Part of a small language model's weights.
Architecture: LayerNorm before each block, normalized queries and keys.
MLP neurons of a small language model. Each row is named by its layer, matrix (gate and up: input weights) and neuron, and shows model dimensions 64-159. Each number is 500 + 50 x the weight over its row's rms, rounded and kept within 0 to 999. Numbers have three digits each. A neuron's up and down rows have the sign that makes its largest values positive.
After each neuron's rows, "fires after" lists the tokens most often just before its 100 highest values on Wikipedia text that the model never trained on.

L3.gate78:468519455440540402513575517505571518514551464515510449528477385444420428511439500467518497485488458525554492447585464442429530510568495442554458422452477484553485553554587540456587501569497590411498524537574506413487523526426536511469422439467473534504565508524436501384548498517505505510
L3.up78:460471499407556508551488617532405559529467540519514439564457470538495507474528631473434426565488551549504503530403429485633462533469460529516413553518531446457479576543477520540486505596522587441511485504414499481546500432425482584498461422574542493561471512622644557477460483528535558471
fires after: " K", " w", " k", "ok", " v", "W"

L7.gate616:453534458498500519505451464577492607583544428477465564547497557499483460576529480546533506463616422509507537587492579515460521435520573446490377541353551522510449609468529493548599447508483460509531411501497466499526554530414560474541430500485544466510495467514516499440515558506482610549
L7.up616:479555413501427513445467405535471455503584480448449470556602423496455479498531487412432522488517497528550427507466469574524542464488476496559492496421450467495454643503562561469533483444507555553543473493391488620426480523473462486509526405484535499618476578542472566452458458514407487511
fires after: "\n"

L3.gate868:429454504457516591550507504484557589486537533404491525590420479445421545536580483514456480510475581528581461525448486572398508478492470458514430538496443523508560507463497483532535434534466505385552436502548495530492561518516588478579417497428536478477545434600452582542442512483462425505
L3.up868:522511471421510487538395441445515506500512515453396478473542543518569475527564498466504535445425532567604523567420490507546443438467553488480473467463611504493482547513488505496517404476482497543509534551469551553630483442528517540486500546419413492418545563504517458479450521484510448588
fires after: " K", " P", " p", " B", " com", " T"

L7.gate191:521349530605417578438409488492489558493485517494463524554479463528571437566490479514558473503494433518490488592591567483441429476559479444570457503498556458456517470463508486509622471495553481420496452611411378537482484524567429552550515454397526503449479395454504497492473477488531551520
L7.up191:500489428578500482431474471492481540497617570461573446608606519524487502461471520444536511461426471523556510579523515519530556360570484432527494519468462555477578522537552500514611498493532523512533426512521495531471503545564419568592410550442458496549417443420461589474474559479443487490
fires after: "\n"

L5.gate263:494506565542440484469497512523482371440448428451502568541471489543573401526529485510587425531505530567510446553514503540458444525482442428446542511478411412447414620493489485437503483497477527526469440584468445508468492514468492444482450447423553446419407552463496401492467480503583553489
L5.up263:465509444463559480537468572485520617586526481460419462590514520538515499595464567465518497535500448498517407498558420473553494450457608550431587529455519515490491527411577430570547519509467501438524625472473515532543464416506443523543541395446482464480467567562557536612513521564485443527
fires after: "\n", " B", " Bar"

L2.gate673:544428472536555459524485504501507526508429443400529452537543429487472485590418530583453476608612535442505424577560427496528524501459561439440585500461525423546523497460572522526566544520478524478464592528467609506525543467497449536571494428467486519530526612472489411535445468546486442407
L2.up673:586483455414585495529503540484462511478472479486581418485512488537449440511495449503448538638567484435496508454490533443414472522459588506425382491515447411497513554453607514478513485557493473478488512422502543409509516459480527438511508447419440597513504547577452512468415495426455493529
fires after: " L", " Z", " R", " j", " l"

L4.gate199:487443442436454541472565492487549418572479452408554452473481413507558502512494517389454508470557453526490488483510491487405572630484535390506600518472495459556497548480474489536558513477510465464506535487425534438546530494643501472537530462490568513507536502576427519565552391402499460456
L4.up199:445478496478502584487493479496431607461461489493500463474479538483625475496497556597550559438526450577551495494500472502507458614541550431515547488490505473580537524369511370544584522514481504557443510541503514463468547491519462458458518491445576559445473562503469427441546450445453455571
fires after: "\n", "-"

L5.gate943:488513531541516457492482435490580445506475513444450447520553541475551539561473473417529539523469523482455488595570552429507482407576547363574476545554544499504526533398445441487413496558560534527509387564435555430474503509513491512493532514385599497496443441493571435523493580593566625471
L5.up943:513529495512434569524447402557485497516541486435514492558541514543554530510544590449505557577469482518556472467474590475522522574604517587526561564489585478562525600499480525440485449499608604513574427531495525544536544572515435502568463550507525528510466384500486526498424480505495517525
fires after: " St", "\n", " st", "ing", "y", " kn"

L2.gate788:515435497454498466558455495468513600445567542467423474463563527513455456516502497565524607543540479515491484476495428408445537495465517465467439486497507453551494474500469479523507460506518480435519572518505541523518544435469540487473478429431399602517451456546568500543594424412500568570
L2.up788:532572527473447537639479499587549513599589505554448616477552492600545482395522580517453493431445475480520506552474459416589469514537396544416457437496523466464477493520500471553564501567525499538525531523489474560472506508522534539447490470476516407436544462516585508493500533484605414532
fires after: " K", " B", " v", " P", " F", " G"

L11.gate313:513552509558451462499474500441497445444514515585489512555460504507567471533431482577505487502497640506521432554549474428487479481548567397550495489514500428520540474410461490431589516485403520479570466399467462531490469460455598523580460484431543524435442470395455564494506556492595551506
L11.up313:594466500636434563554520506542551582467455443656480472480572464544481508504469455426562534542512493502492503503547555460508589503440522504571403469547540411467510513563429443512496476565534556512612462544522507477514469512596429477451538527464483447555460504534437562566616534428481510482
fires after: "\n", "."

L5.gate481:488450546511476503514429471469551380551445477527467527485463481469680457496421472465557537542499517376479513647513563506547497508496454519519432489476489512464480493475495462576500530368411478438531391504572410526566503386511553473483455503486495473511406558397573420482565528576558483540
L5.up481:539546524639504446503516513494502507537497528527439368587478541544463535514486459600433505477511448516518487504488528477486558572472554375531451488476487577481550559517527453547467466448490449470504479498442541560444497475540514522491644499508527530488468500491448552519566531502595448472
fires after: "\n", "."

L4.gate719:342493565526466442470432566543486535489553449508484537476489586476396463482489469586568406395559454383474468503507561492494557479504487476569461496513531430438476474418433551599470411552486538546512475480513547558459518468480523488438462490446536510447480524452510421455469486480552467508
L4.up719:483477563523459531494561452549459454562557358476457462572566590529476446499471493466524414387494436433415547469477502460457513447503472427581491517553579440451504419419442518599427550529469468543450460519515391524452503481555548432527522531433537544479500473472346479525472504410539557546
fires after: " |", "|", " C", "\n"

L3.gate727:536394527574512541536519477465580484425513518430500455577438566483491493542440512400489624536617487595484418533554410503525527541481608460471511536523502515509459409407552568501538557391469496477535544527542550490498512486536430496542479479466422481512456509570390410551502469459508487457
L3.up727:546459429453547488490576517500611529557428397492479493485450509544531477529527475541520561537603471531483436489555448459515582468505543488491481524565525614480530524530441494440471377387547508547487599466518566476523490449455477556535463482472464565472482491481433517587508528477495526552
fires after: " L", " pe", " gr", " l", " ra", " Pr"

L2.gate170:486521462441502438492537568500497554510447495441462566498458542515484522523542561527411469538426514506378480516535609508522553491493376450581462502566568540533543489544518559449507455523591402439576473531464488472432509504562524550513488496510537423460462463420460499547591524502472477464
L2.up170:534475489472546530569586556562529524499491423415541444526452546560547531468539514429543490587468447454429456505511432495481517465452468501473504434395410454652491502452473485607570488532452518497586504434473474584527539491464504453599505523493516534550602451582469494522545470510492528478
fires after: " T", " (C", "C", " C", "R", "==C"

L3.gate486:436446484438444507415492516465421565443566478451608508455492501480454538431524485459427485477426450487467532549362549467504519450517531450499568529551508521431473480482389519421464508597483574451564427460463436605446469480475552482450493482476544624451516504465478369568491480483584479504
L3.up486:553511490487520536429464469421386562477490567444560428509428495440591539458453486505480504478487469413475528470490535534537532538571460434620513470489367516494385487433422461481472602462504499476568471580431567486461497396513497442545453518528484516494515508545480448577457545519536559512
fires after: " |", "ues"

L11.gate628:542523493472515485503517549501527484579554491417493491500571474519578494535404464512513525497552502625444499540594514481563586560441477530522636630485388482551534528423521512522524519504562473543551468482425527474615538485539530546521534471504470502425505483564543509485566441411534408438
L11.up628:544488533617465509529459429524538511617554516496587566547476533523637453511507491491497498542582565531526520539438565473468494543459518500572523498570486423587492478441458489550609504530454520574442526544523604457581452497460470486540485426520523490421445427586376489571520514541547427573
fires after: "\n"

L8.gate125:557495504532472526457522500369584547491527506513486531522440478518447545435507429416520480476474559481570489474475469445519488523468456470509422463536479446472490567515578464442493409459438516458531546443517463530508481549454490560537473507457456479490510385601508473555511430469498424420
L8.up125:484519488498435486470508566462444469516517436552537357427433476505495459555442485498557503471544488568422529471501502504426607497502594534435507434518450519510474509522504447571490497503498496500531452463392522571462458488528501556456533481358403597578584532574518491420466475425508589535
fires after: "\n", " place", " of", " (s", " population", "%"

L8.gate871:493621548492485529502487598532561587491433509504463486554475466501512500553482418480488535536481453498469428504576475485527448509542373488477572410569424556627516514508568406502418476517523609517442504400577581513460520512451525590555455453522530461465515469484465509531433508398512477532
L8.up871:543525535615512507400582514548416454502580462469472410495492529494537526582486535477430544538515496508482556418443521433491563544517465539371545511437402508594522538507558452623523578486427465513481576607463531495495445438485416440539567475488443429494533426453425493438474396536460495544
fires after: "\n", " N", " G", " "

L7.gate865:543457456473546505477460432605420454517469443448494512457467445475549482465443514501521407507446500404531505457596488492481599463478550543506448496485548432476577577441613573480452584470528463471513511461519482539470470518495548533512472543457534500502510571527488560510532460455522458405
L7.up865:554418496404515497469537438528529509434465438538519528393579530593527481573466485588432481500505440433446421539510500534503554490431495522472506482523498571503578533511506594500535506463604470579521555443575529475549549503471540511613583389529509540477427454502399511534510491494548503537
fires after: " L", " J", " ch", " l", " St", " B"

L8.gate851:452463546530525420442462534485501506404510353443547459540514531451522500520555459494495510497443582529475521426502439575474378516430449484475506547454500350477409467475522578502426455540482542518506574469442499513599490493563646560451543514447525584448507492527481465422521410486534515474
L8.up851:559443508517556476553513543502516563477434497479522420460473501584558563523484516431531454513513438492465568549545537535448585389586547396544578472451518465478540500576485497548531440492596496507497417430485545528394549526592512472502531488434472494555480488510477509437424465499480494541
fires after: " ", "%", " ="

L11.gate64:549552398535437451498435492599565453454479454484526525509536559434479366531431558514556429485465498554513510555521511533467488409514543454469520493462520506549520519458621476507490447470488489551444548415483457470465507591623493571446445469411537411459492402516506469577493522562426504579
L11.up64:496555471546484449454474581448461417535547442502567567562488555502459490523512492446593515603526429486487620503468498548526499439519529519552548315584488552511577586474533510572527478498573447560466568518529560586510542585517560504593552623442535462530404511461515474523512519433522480553
fires after: "\n", " Mc", " L", "-"

L2.gate416:518430523522451586474486443492474540476470447489495516476543477527467454475478432526348413568372462379511512533500578417507571417573493523533463462460455510465468457512447525568413529473508467549408541490497460579470518438439466502525510463471549494435513515438565526481443553463539534570
L2.up416:419551545536416528489493520510509522541558497574503495492561439471569460439472506516526484505470518449492470497515559415460571455584587496572488574438559675477365539490368522459464477542477452483539471463540534511502517443441470465561442467453483588453525531552476391431422570490501453451
fires after: " |", " H", " P", " K", " M", " G"

L4.gate179:498479533558394394455554563598611462492515512456477557495428493418500480452432430475477455539554575466567540439519539539486497503470532481509470503553560441527556581529477526514506473452569464417440563455435379471475518548423480436486555543552479485516429448522454478414484495481454437545
L4.up179:543491465493501495481451534456453395581483542547505435444517501580522560562425541411461441469525467520502406492504531587523496559443423585438511563545503505488462505608529535530466543517520482514571463418496475600556444438430471567504534490500521504495402508500487458531525474506548470478
fires after: "\n", "."

L2.gate826:565418466506494503502520477537486515485485459515501567466527473501594580504526526530519541629394576559524420483460485446553445457468469471445529585574478558541580482479546488446458485500475517427523529442394555546530446491502516540579554484586475512552497515491499530440389549532508505576
L2.up826:578520625516526509563544512529529528565445477496439512495532585551485436568547496484492495335433445516416485488496452482483533472505462506425537502503487526491583473371589468586567466462455493441487506428477465426532444535474559513520493565436556534512569441488477484415514416477458503446
fires after: "C", " c", " C", " P", "P", " Sc"

L5.gate881:513571406403420533429517597546496514531545530450427521486527441440442504468400485510483428515534463480515456513529419482455583496447558579424494578474522429573467497414498399485530528556427483601491477516508466505480525503488500498499476490513540483485492499489505482513534451468553481405
L5.up881:494602493444471615502475534477520583525495446440568499461534513442446515570603516454466563502473594570566425560506447492559464545506567510456541614378560550531530593511527411555514423533499565551432450535563586510517491475520462543484537430486542519520555521501531566435494460505449424547
fires after: "\n", " B", " p", " (p"

L8.gate427:553530505521492487547427495452559422496477356570480595577493495525585407442429612420498509511487530439501476471525536396472519510440509425567499586504545522510543472481474506554522481408377518470438431436507438436515563541538580506469440497487489464534437509473589465472570552546525563488
L8.up427:477472496495448432548494507457425410530476447524430484582661447507548436502473535443463509509536548523505477611468523614494480468600441545509576466570436475473496460561478507542453469538521500464543507436465473543396463486548455516470574518508543600456385485508529539546596406517489480491
fires after: ".", "\n", "s.", ")."

L4.gate338:509489463472545544497450445474424523453453491520452482497435439570487453497476528471565591532637580511468446514553464423480545515517445483495564521535585577519534442475437443414494480446574523439469502473521479520479475502486615479534447491428475488462612565575461512495500536489536502547
L4.up338:508493445386658447528453441480461488454491503465530532534588461529517517404487481465476447541525468542469458537502438420475501444471485480550555448553611576506556439529410561557536442453581502469538571494488545535520506450445626537468522520458502508527519552580504553420507506546452542480
fires after: " b", " a", " s", " ra", " l"